From a checkpoint of a small transformer trained on Wikipedia: learned positions, tied embeddings.
MLP neurons of a small language model. Each row is named by its layer, matrix (up: input weights) and neuron, and shows model dimensions 0-159. Each number is 500 + 50 x the weight over its row's rms, rounded and kept within 0 to 999. Numbers have three digits each.
Before each neuron's rows, "fires on" lists the tokens most often at its 100 highest values on Wikipedia text that the model never trained on.

fires on: "ci", "ic", "ed", "ult", "il", "if"
L6.up448:429549496505508423523495555455461542422453542570494445517511444523547454440484547507524593506511608503509495603443530537531549482562466451474513522523510453446510481535539520570472474470419464455463544578484511472452494457493563548476375491611469565401459515542496558416485422493550477528503458402598569450506500530504543420456561539533418530506395516411507473459553559526503558523469406419495518594501483449578546567472573505374447478475478537530490490540538589515523437483414516

fires on: "ers", " South", " North", "ction", "west"
L2.up328:538476438451535538427412580555546546386486485509569528484471486492459594513492454474536516537549505597512474572543515460506520424497497530426591596495499549485517530526439565410402542530529381469453479485538482492530537531419405503466530469493507385446535567468376564576464548452540509495418590613574459535495550395565497506472510477486525413483490461534514472487528529532529481489394528589504578490484496566465508528537501549493436516484553421545470468536538465489474514552584449

fires on: "ly", "ition", " Bel", "ification"
L2.up35:530529540555452575495517518482509421582443478527524518508561536536546493494541527423499524567471589461496474434481533586531466404528538499432524478542527513526496533418500429564537515550517454470539557493608448556485440545515597600464469519521527424490525504466586589426468542424600460526533492472462582533415439489490390561449537471481476487402477441459471480576454574431405510560439511446522498481527369469520502540479545424561368454457545467499537485495495490460489534596508552

fires on: "ce", ".", " and", "fe", " state"
L2.up140:528448466505512553544526499491494490480413468549479436624537493498598551593414475445579457500518497527474404558525432468541549540485431543506515596518414474548392460534527523571570494497492452464555533522515434554593451498525483485439455501467585550485503496454531586455498478546512561448397405536556487500459429415544597498444484434527506519493481404612448461494452486464536487457451545517539548488452575542543531505466530427476479431562510623499477562440449509481524514414575465

fires on: " and", " &", " +", " is"
L4.up436:571490385505529468569521335514462439357486575563497512478414557518481558541531500559484520510492452533509466584507510566419466532401379487526532497559517518564445499481407419440578474581578469582480461453446494531513541425527475536543457418504449525534497572529510479440428509496531512447470539432534556524520464490537488589530471551477580452438614429516503422547447447460533512510498457563575521508475567513576506531470535481504545483510538573460531446522553533457534437488481494

fires on: "ed", "ing", "ce", "at", " be"
L4.up332:497523467552423510457475490554495328425529491499613494436487459442480583549529492439509559503564520592451497573495628555542529529478467464547554509528419546388512460501612430456526457507413438478502511513511435527464555491521508577416486453424515543521433449401561523517538461484470579432488520519597510503501480521459532581495497478515556438548454461565531545497539538465552483537500525402574464440435476473583446605468477476529411437531450486477501515490506501510447579500533455

fires on: " dis", " San", "van"
L2.up346:485467461560579522463424513596463475498466579497480492436569426490477574526472544526427453543508464573494482570544490510441500494467468530492447456560580428509611450577489529446488471615537469487551504508482528433486436499576486512620541526577454586491428580533550513581458472441506398541439563496537515564441447406572472514539431484551498525480468407467425493537539441519418468571531441537534532518472568479491502451545451426481377474484530487510493424493624500525459535487438519

fires on: " which", " has", " where", " contain", " have"
L2.up350:474523488462486546555478493554498507455508531490506466581547572365503442540488495502449496457481463567432496508591445504520540505545459506537560506514541501542403513473523466533465574442467463556436479500463451542548591516518555500570469490481578568449470465508525596492505594456548577458483532399532492433451481476520556474480403525507581574501550478534390487420510526446407472518478566457580545509398551605484466514486504455541443399522607483391510531412403535509441544425523443

fires on: "mo", "te", "do", "to", "bu", "ple"
L2.up5:433590506431423467443551524463461582509553531548494505416553505545468475479467535480467559503570517486503566535458578474546591461477494557542494520430476479477464399563471423503558499528495458436455554497577534481506516480619513466520579501640443484400462591539442374511527529604533474512482476525475609484515403524484458564487549444470493463411493422430540479436517542489392420467490540454489581523475511561445520516553574436491543508494456440562483540457447472505502497542426490

fires on: " |", "N", "L", "78"
L4.up525:493479467573467481380498532514447472479554493545523545531565431472498468506534458508542552578556420477492428448645509548456545483537522327455525528565477491461499442473427584481535548542534468513447483499611436475460461510401501525418523439479526530549434403481483548433437578483520556564449523437488557480477568434580556484530543458504515537523393498430543563513482523548461511547478486574536557475519488530497571465556485547563451414574531551423456437462416533521538512489470530

fires on: " dis", " un", " Un", " cl"
L2.up228:527498492471526573466427495516390557478413504517555559517484425573565516490387437478469538495502593506504455523430518616442524441557479569533505523526483583550601505483456445469467474524494444491517476493460418419467530437510438561487512510572423494462544556462481528591526485481550540505502524418488429504445520361602530584511473480452550537502460584490503501473491545532501538480580496527542521496570478457444541553637566507436501456409410475478434490542441560525529503523380489

fires on: "ain", "old", "ed", "w", "ke", "unt"
L6.up24:481582504564542491531409453422599547505559507508477502530433545507536459462473656466616550509452404455463444553531468409497484448613448536506602430510498463497497542520485563495623521482356500507502441591530501504473489498463529544535530477488569524456571421525519501426545539485433517440512448488481406548517505437561481487416507508485488506551532394477545473431464535536518441502491459502509451581537480465586489500462462518431518442499546531401521472447473537464486459582562565

fires on: " ex", " at", " also", " Ex", " near"
L2.up569:575495445382544569514598510530446542470542416554511557354544484531450540457535489477506450458498542542488496430513477589589475520559448482343504560506482494571478458435462429548488423508518530524507489484457491438437515459604479495528473522477554478560603568588539521541499418576474453516467548549463502547473463538532574432517480454528521470442480486446513489527478448446506421502446483607515564517474539474535509437571517456523443537438472524590429477463535467383428545550534463

fires on: "ur", "c", "e", "la", "li", "a"
L6.up586:488534440517493430538464546463476436434512589496532480362490527588517480546492465372475538551465442455458612547587452422523496576555531427435536529497492531541534505431503536438543483500607476541640544519417467526615423592488530595550452555522463518463524511585522484440457413491476432512498436493515462465488453485517495516461523544495448511496532443398516514504592488540465452514520510492572603523508518500512575471444520514467470470623467417506440551512475476537484428517492487

fires on: "er", " &", "ber", "der", "age", " and"
L4.up381:452490452507559459562451479494384611508392517498432421500481509460541525530519412402445522419565525589496459485456500493527478503518464564444539606493408470543465508491541574432480531601489435503534444468561536597397549496632446556489503472585526569430586544489489473517397586521548486469400482542504558516545503359503465453511514466480532520493505443512559498573504578493513458523516517515503498475437568513495498527452489528517553414475507473459581517513429544521499506500424530

fires on: "il", "ar", "if", "ib", " large"
L6.up186:516528492532508456521577486433522502501469522465509424502414485585413426522533579490551536517405489547412428520423513467507513486556505472517481449482499417452636520434537525477568609484464508454512466528412450491553548522460573496429395410497521508442502543554523554422508461453464438367492532484541617470528512471454497567468521615482485442502563471424560459498450477610541603469503471458441524521505515482508476507557470461491562480497556455450578489497550554548619505449499536

fires on: "re", "in", "ell", "e", "an", "ill"
L4.up521:455449551503494508495462575492505389439464501527467480536465537482568588495556539498513568519456508386502594463574504444525527478484512465437463452572579410604425522527504536418509581577602504512530431514473490577491497472605518542552446514522562513575421520560474440456514470408445484435442453456537424478589509553487414548487591406569507496478518540589480482494540391554484461604477537454480548516465422530517534497479398478494483480529491461566469472454484494446458575516543474

fires on: "After", " St", " Sh", "gh", " ch", "li"
L6.up70:541465455629511507408571519527499524414557503560486458489506426575514482489413463524408449466462401546546461481599438517610470542541453503589549500480515534567421460494466512525555528565504465508551477563564499499554480511470390460480432560524504485528463561421409562475526534455494558527515578464532465600466460398513525534505446543463439496586473425554508514519513546498504445546453495519592463513499394461533456439527487572475483490432490412609501543536502542488407568454451517

fires on: "s", ":", "d", " and", "ce"
L6.up414:580520500531430562451547515544414404491479482485480425479530540509545550609435477576503435621534485551605472563427408477589528514514466441399561441450504502587510466451566453493522485533555491433590517485596494519491495482445413521558444503455470429461509441500513501580479465499573483490441484494495476527534487444525596481435477451432577483531448477613481515541506546455480511529515437445568529535548480610602407523476429520513545431588499492451531435468483485510511518433507521

fires on: " T", "th", " C"
L6.up438:464589507514535533478560437444561525518537559531481492527485420476536464512455537490445555469506477479489529460486521536436470434496493512540595455435557524593579440425565558486484450408415494528481489496540487486492537460449556530472472402497514529566532477512523546509485319507375531438550441417514556475525475448423528518527514546518502516564484572602546478541495483533513485563464458489545534602517482589494580504567490504435507458366532578423523549621440490496398468556517497

fires on: "re", " of", "pe", "d", "p", "lo"
L4.up551:461521554543489557397549600497520396474501480569502413482457473442515511541534433488529539519566566395484405539501528443500430520537530450540518497537487407547456430488435455497525466447534480606481478524447515573466440534512489498512449435578495451502433511421505442546477554483521516509426507444574635485563470450597450544567544507484630534464501539599548571546408506466413501574529515499470499452477550478539525553502489500480530524492412463630413454503539468483457466536462528

fires on: " so", "bo", " b", "ed", "ning", "ing"
L2.up584:439454532577552395467488569475481458486413610534467554445431524482557547482484505422474463583619397524519433389553569576439516451550556539508491454544477534562392504509525506530478526551469417487445493511539487426550412560469507543411616489576553616504509485499468503496584500468512483434518515526489531475463528528480519658521440478436559513485446472558493513543459486464525508482517580445517512494437489453554490569503528575520474487395443529420537493442483497485467496451499528

fires on: "if", "lic", "il", " well"
L2.up406:527546384508547555484481525465588533456527551567550517459523543515366438532495476502447510588439519481495527575471525546528450449477477501480515477540433540403479537481354524451510490460449527478424482505451594478466410543547537521527396485561418419502605582508496518536538515364464483557471472495523492502494494448535550492534519482540493441582487576447524600507492537584517469499468505482501517520527453484506510601599512603366449500450429432490536489512519543423516464495483581

fires on: " New", " York", "ch", " hold", " from", " In"
L2.up395:559549521454445523595495473441452531402519362495487506452493493470534435517536482482513498585529503571448501414539505497553633410469433584455528526407572574506585365528408543497499508473445541490523411452516560516545419468494530517443437568458490511510547556482505473465428511491465558470547433580527467447506453518565430529541525459544488523427463624413449463539435383516451518496467523532540494476533576526555527554518508502548455487493450478475506562513556536531456486587527542

fires on: " pre", "ted", "pe", "me", "ne", "ting"
L6.up571:508462534472542519480504457470455504521494591494501566516565550474481534469461482356499434587497522434523556456451507452485543480504450481472473482537586498498494542519526568494490481605525497589531491519551656502467581501537515469520582575502451458581480446406644474507420526496485557496558569417491484521486438553533505483416548428497464595503426384452442476503480565460484455583474521565506461497460492567454477397558512467449449542463404492519499465520499452463451541597535409

fires on: " organ", " W", " released", " found", " Ra"
L2.up220:549529612523460474513532552559461485408510536488461483473489546544509426418526599460468503552489476408577561561457550508481523552506461525441532541531546468465559552486551485615389530486493471456453477552520448543431552471534535386499496397467477527424480570423570542501513459507495552534536530537487478594482481572421512472459558524529469550481471539478375567556577368563463543493586434458456568496605467421538480482520497471454409475495495531470427503513461550432545521463473462

fires on: "re"
L2.up516:513438543520506463504420462511551498403518474505564461605526521461505568454605530566479523514589519504429519515575564501621465515497438495504485484496424426566446497478455520418493502533488490476539552478612488509472577451496402468493374408491540482479494534485508446562539467575560501460448494465468504526568415547505466484564482494623481542521495577524516416495508464571509511511538485505497537452512487530515467575530486428570373396404465604474569481560503467462385525541436499

fires on: "mp", " north", " south", "d", " one", " medal"
L2.up269:433500502452497575423558535404517563485425547453538527541521575586512482465456444517478526624539516517500499514504474544421569541432496370543558581495536549481486468576526572612430474536483498575475475494414497512525528531464522476445459519495441494446524418499464505400470508474460570522483445517507612469524436528499529464485451479471531517433495546453389532425452512408486551603483516519540473587475517531415537520522557438533507546436451589508445518529451531529524440412438616

fires on: "\"", "er", ")"
L2.up430:522426417526504432440481568486434492533479511460441469597531485466479601472530447607526537417502505506445481550563559416516430551565467495485563492465437457491503489451498546474445514569469401489500491507562484539366516524419555466509467463610487421505516519538471470428481554452523436491458476540518466580410446440543468508476487469414554463440527430461520513586542565487556552508563489609479551474503431418535553527542502577587495477452526527456559582455548450506425604540516554

fires on: " September", " November", " October", " May", " April"
L2.up151:460422494379599479562545470457455481473517498504489492468579488488542603395562510572505438496471512480521424418442618556545428476459522471475455515625446550538558513494416548483497447628499523594519504470588520535441535520531408461490502466486516467513512565488478509433566547491526483545517436497531577421546452448458513395535464507531431472445445539530448423573556542525504545498530545560590609504494495474509429581517584480486519465422476487473495426539462493511443527434501489

fires on: "lo", "mer", " Char", "er", " El"
L4.up441:460515502472477521396505477445528489528524599506457445524544530434535526497459502558459445475580508515469538572543443462495530542495436489507498537485536514480491577366588598475580588375485564554534465507515554490497495546529490560515458450527438531521576558449479550460547511463519529407528439522489413587496413511447469536452477517578563511544452446444461517509497431521439554431472556431520506521398516396487434436488555473533449550487469548553439528580384547526528551464393589

fires on: "it", "b", "th", "y", "d", "iv"
L6.up621:609619464547563511543547425509563443590497495525512578494563608477438520506596446531478602520489477514513501465557503456625499527509470486592501475517447539471467466490483561439411559518559492355498513495421512506470505442429477423538517523505455453504477509470568461473471545591454551483433521442493591512512519498482532506434496448604414558500442538453543533418371579530491498498496503433440470458456508548452394515474535471454553497504537528497448482425552461520421528489544541

fires on: " dis", " pre", "s", "les", "n"
L6.up309:496513505456503503555485524515485520440463547517580571527606471573482608410491549485495435476532502514441433411531450521460474514400479444442547440517612426529499474529486479535527467625467543607508453519446618618494458469426460517563431470535412517438556538491562481480518479433570549505510404582495514532519400410600550538516542503486504535564461484494459514530527547483520445476499529611492508525489409507473458555559480431438500469416480541545506449466576524529430525503461483

fires on: "s", "ch", "le", "t", "om"
L6.up28:463550571461538471617614496497540482516433435476506455498508483424562565500551534422435524544535504473478388480563601486516491478409455560432474480459493637497541512517510436476402515482558488433580473501446480501526620509451488522523584562535557517504533459479507529495541645535508542517555416499525456508436485503501480464578468510525440461417490535440421557538448521443473408502432562599483441447488489421458555433546519484508431558479444553477526537560548562521530526438501513

fires on: ",", ".", " |", "st", " when", " of"
L6.up541:418472532547447496511568446534523485429479565525572419539553540483527479448443501374596439523547610473444449417543599469451536488477537480372600549531515481525494527559495482468496477589454449547362498483458549456482495489511506582522456464485502457568476521526514502447514482522440507510418566488582547524380479541550547498432443527479446505523458448506517470499536566499558625573501475493528532516504544439540486433502525549545518466517446495461412558536431547379520442519425535

fires on: "d", "ct", "ed", " free", " close", "A"
L4.up503:511473390389419484521441438511553507501496483581531472496497522556490403542450465441485538562618563513499577520557593558469573497481461503497508469486489498456550511463485606517491439534517433477512474485497429519470479543547421465484509373506528561432436488473478588500566530467499642500455473533442506436535425559540409459518553549552589542508423500510548487535494516487495587485478537411563494578447444553480402458515471530427509560424477570524544496479543521430567499392509536

fires on: "re", "f", "ring", "ev", "d"
L6.up480:505498546631527486542465476470571596492499535520482458532392516460574535492493495455522428629485525463511407535525522562543519488510458577558473520493452393496526492416514482583507444550561424531499525586414403553441502556564473497444526475449485487537536518502636497469511533565436478386415538504531461571494465502427502488483519516486505596588554582458491508495502521506559477438494547470448523527388530447491586555446471532582531470522496420477448470540424456452575430479473505

fires on: "est", "ment", "ation", "ent", "ci"
L6.up568:581556506485607480507499449547507530507611590438493461467494536511524468463598537579519523411517471495539421455543474522496495512581450463440567531482464493490498528565491525480573538431531515473560469537619498520454483529511491514457454525454491492526489500455526522512557431359571538432412417517512551491542453526498454494497538600501525493579531433479553517446567383489466473546449433504503534493482515595510451457442505435549443504346557404500542522537480598463504387509522408

fires on: " Ba", "ba", "ca"
L4.up220:527554534534620500487494463505477479407549482520530500538395447419514414508504538504419487509455548501565528509506529501459542438560502443524416487504494389494502552398604520489542531436537449571523580585513452560493544491524447464539496478503481506612505482563553567521563480522418521433461530544599524511490520511428448558553516454518553524500545524532400416440488436488451489382510478433551517528444571464529379461473464472560481560574460508341458471550550529489559511510511481

fires on: "it", " May", " April", "mission", " October", " March"
L2.up371:505419467444548481477488521392432437486473498511431518441523507540506557477524369549607562450583549549530541442503444549568502398478485435516522580576512594508543467451497542402443443498520537539443493549520471496438468466494445526453454493520400565468483532460530514540552462405553529532511540427490451436454572429543620419525515412451432524501428537474513527576518544465490513592528443450535550513505513539533426544425497562540517491521503576567570478536471490501563588445499558

fires on: " had", " just", " has", "t", " f", " over"
L6.up476:446484577516578525511533494555467502517520538579507479523518490485552527514593425488477428464489505412560513544414410531480403465517557424473549499522467575493520532406503481475514438539539447471481494550528495538525504562522524521466459582523477457453487447542539517475608455518556518527473495438515412489502599517521417465508505560355481513583443445542564522467531506482363467507528508656433418504507406500507557446513394474529529533508441375466509455543576490509511508466535610

fires on: " as", "ver", "ta", "la", "ur"
L6.up449:605476484541538535454536487505473521601616523554533463479471437546510468485395548477480443510461442468467583524500454414534539481576452488458471454456440436484565419537561503520486528444486405492506503628625455592558492482599558489554528481470481421497536572484430468513511413472491427491528491553603527531485541525593412467567533503572439474525499503502524425447515531464462522471535494498534468513521588524488577451481473620543451416556426501550468531506459432460440499425462487

fires on: "ate", " official", " previous", " final", " announced", " former"
L2.up11:597484514530354509492502464508451430468497514509523591516500428432470447463516514514495431483526514522497486592586510471469466539540511413375493510580543510379503510445374530481494492512516450579488423607503516491500544442545445546471526457547527430521515538470491549566571510554533513544539437547442465554481440584585513574452591486435529449501443498480529509554564502503569527382481508478545588401556543588499479468505448490483502450519477561456435544564466502442501407500586511

fires on: ".", "===", "=="
L2.up624:438456480583472551409457559489535397542495497525481544495516490479570530442496509559479448506538478524505481440516462476558543464511502501517528566518523476476520565523386449468509503571494518471459438480524612573358463494638420581471430469616533481556552461498393513493461498558502483497505551509461576462596575475532498509529462471506453545486516427508517520586435583495425517462519471516508580493455586595407449514518453468516471463450528470482485375487459497419374508516540443

fires on: ".", ",", " that", "ough"
L6.up51:495519683496476595576522485442539444514514515457457476581470538477537461445491518461528505493478449539506419528442537429491502491479585492458545459577535520491536532552420436483498557458485572527453454535505498348482581398397499468515442492584595518520436448423525442560501407531525571519462542572559510558514479514556482490542525545445484606399509462526529476532539533573408515495493513576530434552530512442419518526566516505475532537527465406495409522467464458433498545492475525

fires on: "ar", "ad", "ter", "s"
L4.up243:503407476506547473455458412528543489450503503502509529518539403513602558515501552473498564428538524506611432518482527584551528542541588459470420477409556526522536450465457473453515515496496457421484482442513520539464508490413465552513403543463500572489485474547544501505543457549452596496496509475459421534582575470519569541437491471460444389526590475437563520550483463524463453487410540522555524454511526543439513489466571658485439514526480421544538483409486501531342551488564531

fires on: " mi", " km", " Mi"
L2.up108:545475519484450483463426457523592444617559586432452508500450548506598480469535478372461558551510571497523514529547521555506541542476438422579524488541457475483475410490499429454461468528497539506571467499507468516538502470544534492559502478445430532466560494656424517452400496464576485530488506477491461442418561560529507483555463523442440505408528503566392458571443509505469449507493475569464589622507479544448534432456541452452520524433501448452546431505564541563501507577569537

fires on: " it"
L2.up210:503435552564555559432602543495586474403507459465503448583391536494491526427426494555447572440535523516455533519439505528459556565513454490509542473491483483479439502531576528509506471447541607377552445625433517472530507524579449509495531489527511588469449485484445546522558514482492499563440466578496475482476461588464571410513477488501472452558410389462518526470507492521501523409545435475461495475454481614522540508549441499481512511420484467581470570465496457467506615447528391

fires on: "s", "ver", "rt", "ct", "d", "n"
L6.up220:556427530463518509617481482485485443532496496568436474470478498545557384508424572471585484512513577557563482538502483551502507482418416458481494467457567453535542544457501525560557463538499528407462523540474415572498501534466562484558514550522380536500570468439420594437594489490454492627512425509505541591411486497537498483436571536463516621533463541466398515481481534516464547475456447484525506498605417486500504514444372516426452574517519465484482460525519537484566499502432463

fires on: "ar", "ter", "c", "x", "ur"
L6.up585:561526479554505497547514498409501519473462571464530513492475540468516523483465574456486451444388552552506470623427549477470549568614533505516498469354474450526475479478462502574557528571475503490427552475531497482424602498398420523461514490481522544477556525530595473560595532484490490431589501507520412538547540465528569404478444523530404392489495548385488482500432544457509487618493552472513499529434549572496500470551563438461428517472462443546477447489431537503487489508493588

fires on: "d", "ate", "s", "y", "te"
L4.up374:430545491528466490621424445542576414510543446474500558442492508537470436510454536491532503506593605494460519602518539471477432513479362483552459611495513451474468523441478405504519510524481540518514484467396533429534533491555455535453462419487501554545437481506574481443480585552489480463477504454392563525432486566564467401511529553611484476540544521480564515498508455450480510533449508475445410511459514539423450512559466482433492628464583525538495507519565480509420615468493516

fires on: "th", " |", "ate", "ation", "ification"
L2.up36:358493530456479563502550504408499397479478580486586498449492466463511507453477431478507542476598462542489435501487556464489495520505473447394635594420527494454525427488498480493458530591404513515500488533514488524515485540531494551474535512501535598505478501553503532440551456464522439446514524519522520490449509432508541434527565454541531452625582475505524552519608490417481452537544459531565601545565435503460410440558460497463572531500495395491547464501461566395460511598534546

fires on: " sp", "th", " Sp"
L4.up603:432524610442516457446502477446504445484544511573475523426517543472516558454406535582530538516555501569483380494514564538483526484535438470449445429513490598528558589474536588518579558552433471595482429426538586590486515523426564549475495447551441481461405452568441547527511489481441552443490544397511556425598455532491589414531494497557467441504430565563477476548553534495511446537458489464548490522481522520456467444484489466580469542491493499481517447449494537481442539553503385

fires on: "er", "te", "w", "ch", "r", "ney"
L6.up534:546457494512536548534531485473494498424571544562465507495504492427593523467456451518532532396561395550426517486472453474509507562476442485502555521437457420557475503554397468491418503503571538501507461498565492476469527505556566509537454484405518499447554536467383550457458559461606496557458508532530587532554496550551464481573509502590545539533579436441458565453609548523435524551427517503483425471395480437481529619487535475402516454456537432571524471461533424506455454603479514

fires on: "===", "\n", "==", "====", " name", " =="
L4.up435:568494556502378499425557462394421516473501487595508512480524450534449475556543529551412496494530438388531495455516392507474586435522524528530526462464512588439563462470547547510453505507431492539412476547515476526461524519505614511481465479507450526542580598496576608483487500438537482549487517491510410459472496530499585468448504570508522505490448508458446380462506554434557613553461499562551603494544455493427412506445561468532475440472544469509472517578557542539494508462523396

fires on: " dis", " gr", " trans", " her", " Sch", " education"
L2.up500:528554668550445477441444466475467461462483529537446439555490572536528508492488445513493562539446572468441457558578478411552621470467494540561434523492542524602467495499592542489511424522477509494530438559463502479496466501458516516484503530566486523393396565470500452484627514555532490433519491428478473442529535588606520405506405491450536473499637447482516550506446470398473417517521517518449487479519567465523582525566484434531492505511527435507462543560445503572493483445479507

fires on: "se", "er", "ic", "ne", "te", "w"
L6.up138:569458517498455598458559539379585456405392560435441558491526569391539548465452519407431442470483530528449550498546521480503444519572489491436547447438441564493437474508496507525430479530507544487580601611540449436545518437548511497497645556499551497517475565485504489483473576515516559504479534447434582500481445559493539565467476510518461395471486481509533449515607537452427527482493510419565459520436502602467528528542552501495448443410539496543522495534516433512479506530526496

fires on: "me", " po", " political", " comp", " pre", " hold"
L2.up453:489422581404617515549464446493462439579543447462470461532536493483420526494495443400465466484484533503478601540594462474625615448445345500494523566486512527476492545490464415518501608477489587529507554447543578418547451541542539496447502458510338492515472464576445506545589498507516578445555452467461495502469474535557552538554578435485496488505510503459515456572493493463477448430529556506488509455417479554505539473545496467509578487480407515461504458534491526485452520464539516

fires on: " \"", " dis", "“", "["
L2.up529:585502536469484471616518582503507462486467479451579573494406504610572404548464574468486481494442498483441501554557417499433458465444501520509506471475434554573529539517514522476495538510466443537436508546590488473475505570495364492565520495541454536465570577538545452514529522518440538470536539402561485521481410466491451570484599521492446563526430510500570461492555405444463554532475476436585539463505559479415422532508473450468639516472484437550469426526498449494458456606474512

fires on: "er", "ian", " player", "r", "ist", " "
L4.up434:467538449512476596482519584569512463460517519502506505432423480495543435508526440395514537468430484522404521527482534434606514533427525441529530465457448496484390486519460566508495531538498492448394535473533504463562570431461416565452535532545506553590432460442468486540460527543550527526469488527610494454564533497602485552555469503516424572497558390479502498501527562458473570660567498448561419544452500524573491511477447447498512557491564466520510412499398491540469429535463565

fires on: ")", "ve", "re", " and", "R"
L4.up363:501466568523506548514513585456545486531468436550475495523489529532439545444574465535453495561531444450470451552441448450493407551507463481397583508454335484550463442475525458514507562601505482459488492593549502452515546470474420464487411459423546531421596560506544482513555529596504584403428621471457552477498536484511456522569538528525511513453577485558471465507542465424501505598484535452502580538473526523545495480478586458548540489470501601503563473519517466477532426409425440

fires on: "\n", "===", "il", " ==", "==", "===="
L4.up144:518504470613534376496499522489456496563529512602490477445522476553441515469563505555500592471533588533552442583585427452461534448482464519489545515536450474479543442469538509585472572467507492531378434559490484478433533439557539527432392477536523482539513551450465516440364408454473524491437525485497473486490486539438499452524539579544552506458569595430504534497446514465487501540525518568668522471503446555616509428458480402531489549463487483509506447465495556515497520436442539

fires on: " un", " served", " assist", "ef", " work"
L2.up105:537493537483477480516557485382500577448567477498517380601557496603592475432543467516427435486504529486458552509484382522469623467555517508543539448538475494547553505418520504578538548540517492509467578553527470422571493540575518470439565492483428485479498521523631470466551460487453572442547438524525343535506515537469586507526518407510430527483470452528488534464567451493480366504451491415495422555494455488502451461543445480463441472490516475416482536526528529474501487556556508

fires on: "w", "ed", "n", " of", "'"
L6.up370:563541447599519456520548485505514476514457497554458539527607455397511516525502488460509480528556445515444513580469540543529514405607470535497548538433485479469507542550440461479452540557376525561512457589521444477549485547553591526526489501616477538524448539566489430430470523457514523512462475475479426547537401369455513476529501481393491459426466443490469508401506518587496491503439537457498476633508494418595464526429512442516520544407555519440552534502523457495469525563518602

fires on: " me", " dis", "ti", " who", " life"
L4.up314:557512571535487508475396415461493592450523544509490562484480494544457542456544575534403464524494419549568607548495541466450594409396452507498456515473546551482416518519506552478540496481471510394448440502531455510492464527487568543582577508576522473576507506488575497513431485535514483524493505517612544487498546454528613539545474505471511532511427465398480312446601456542578466495406545502476477591498502508449490491573420534467482470467484497513442463455489440516530477448491527

fires on: "\n", ".", "Note", " based", ")."
L2.up8:473460572534432578471455517498491474577485461587523490508597523437558493508583525521518403488446461470416441441535516597507552496438616539520596585437537529481533525448477553473539472471464466629478471370564566573423519531585507546430430534522580527574485445484398535493494510470516535479503483461470496459459495480509552548506502545549577424435484452531481568555389525469419441491553511468491513474488535449495443492564502487502451459490460503518573553485521400545379477499453524

fires on: " it", "e", " him", " time", " her"
L4.up568:445437551523407487417503498512499503579452407472490446593555619444476524410442507576568471455552493496478519467507510484573508480420470469523524518511435511507415624539527499550514440554441535435483532542593518513592559541506414573554433539451447480512540539438414498386526496470438554486414535559511502446504455545540573458557563495474538493396487483415522504530504568559609519474528467525501521464467418598512505503571460519487534520504532544406489519431442470483575479478495563

fires on: "c", " c", "fin", " C", "cur", " S"
L4.up574:537563491547540476435472521420602465523425503520495458478493566508537437455476539606452467506502519399453446463528505538615442568492397440502584460522460471549515544496533443463409480494485443425401508503442478545544503472473430462517381510602528543500422514447516524489511475561606522522527488562506551485568481540403629591488397473481447535579488512553560549523482433601469502400468429490475500516497497592494545564547496425454502515511503494483475527559520484543455442548501537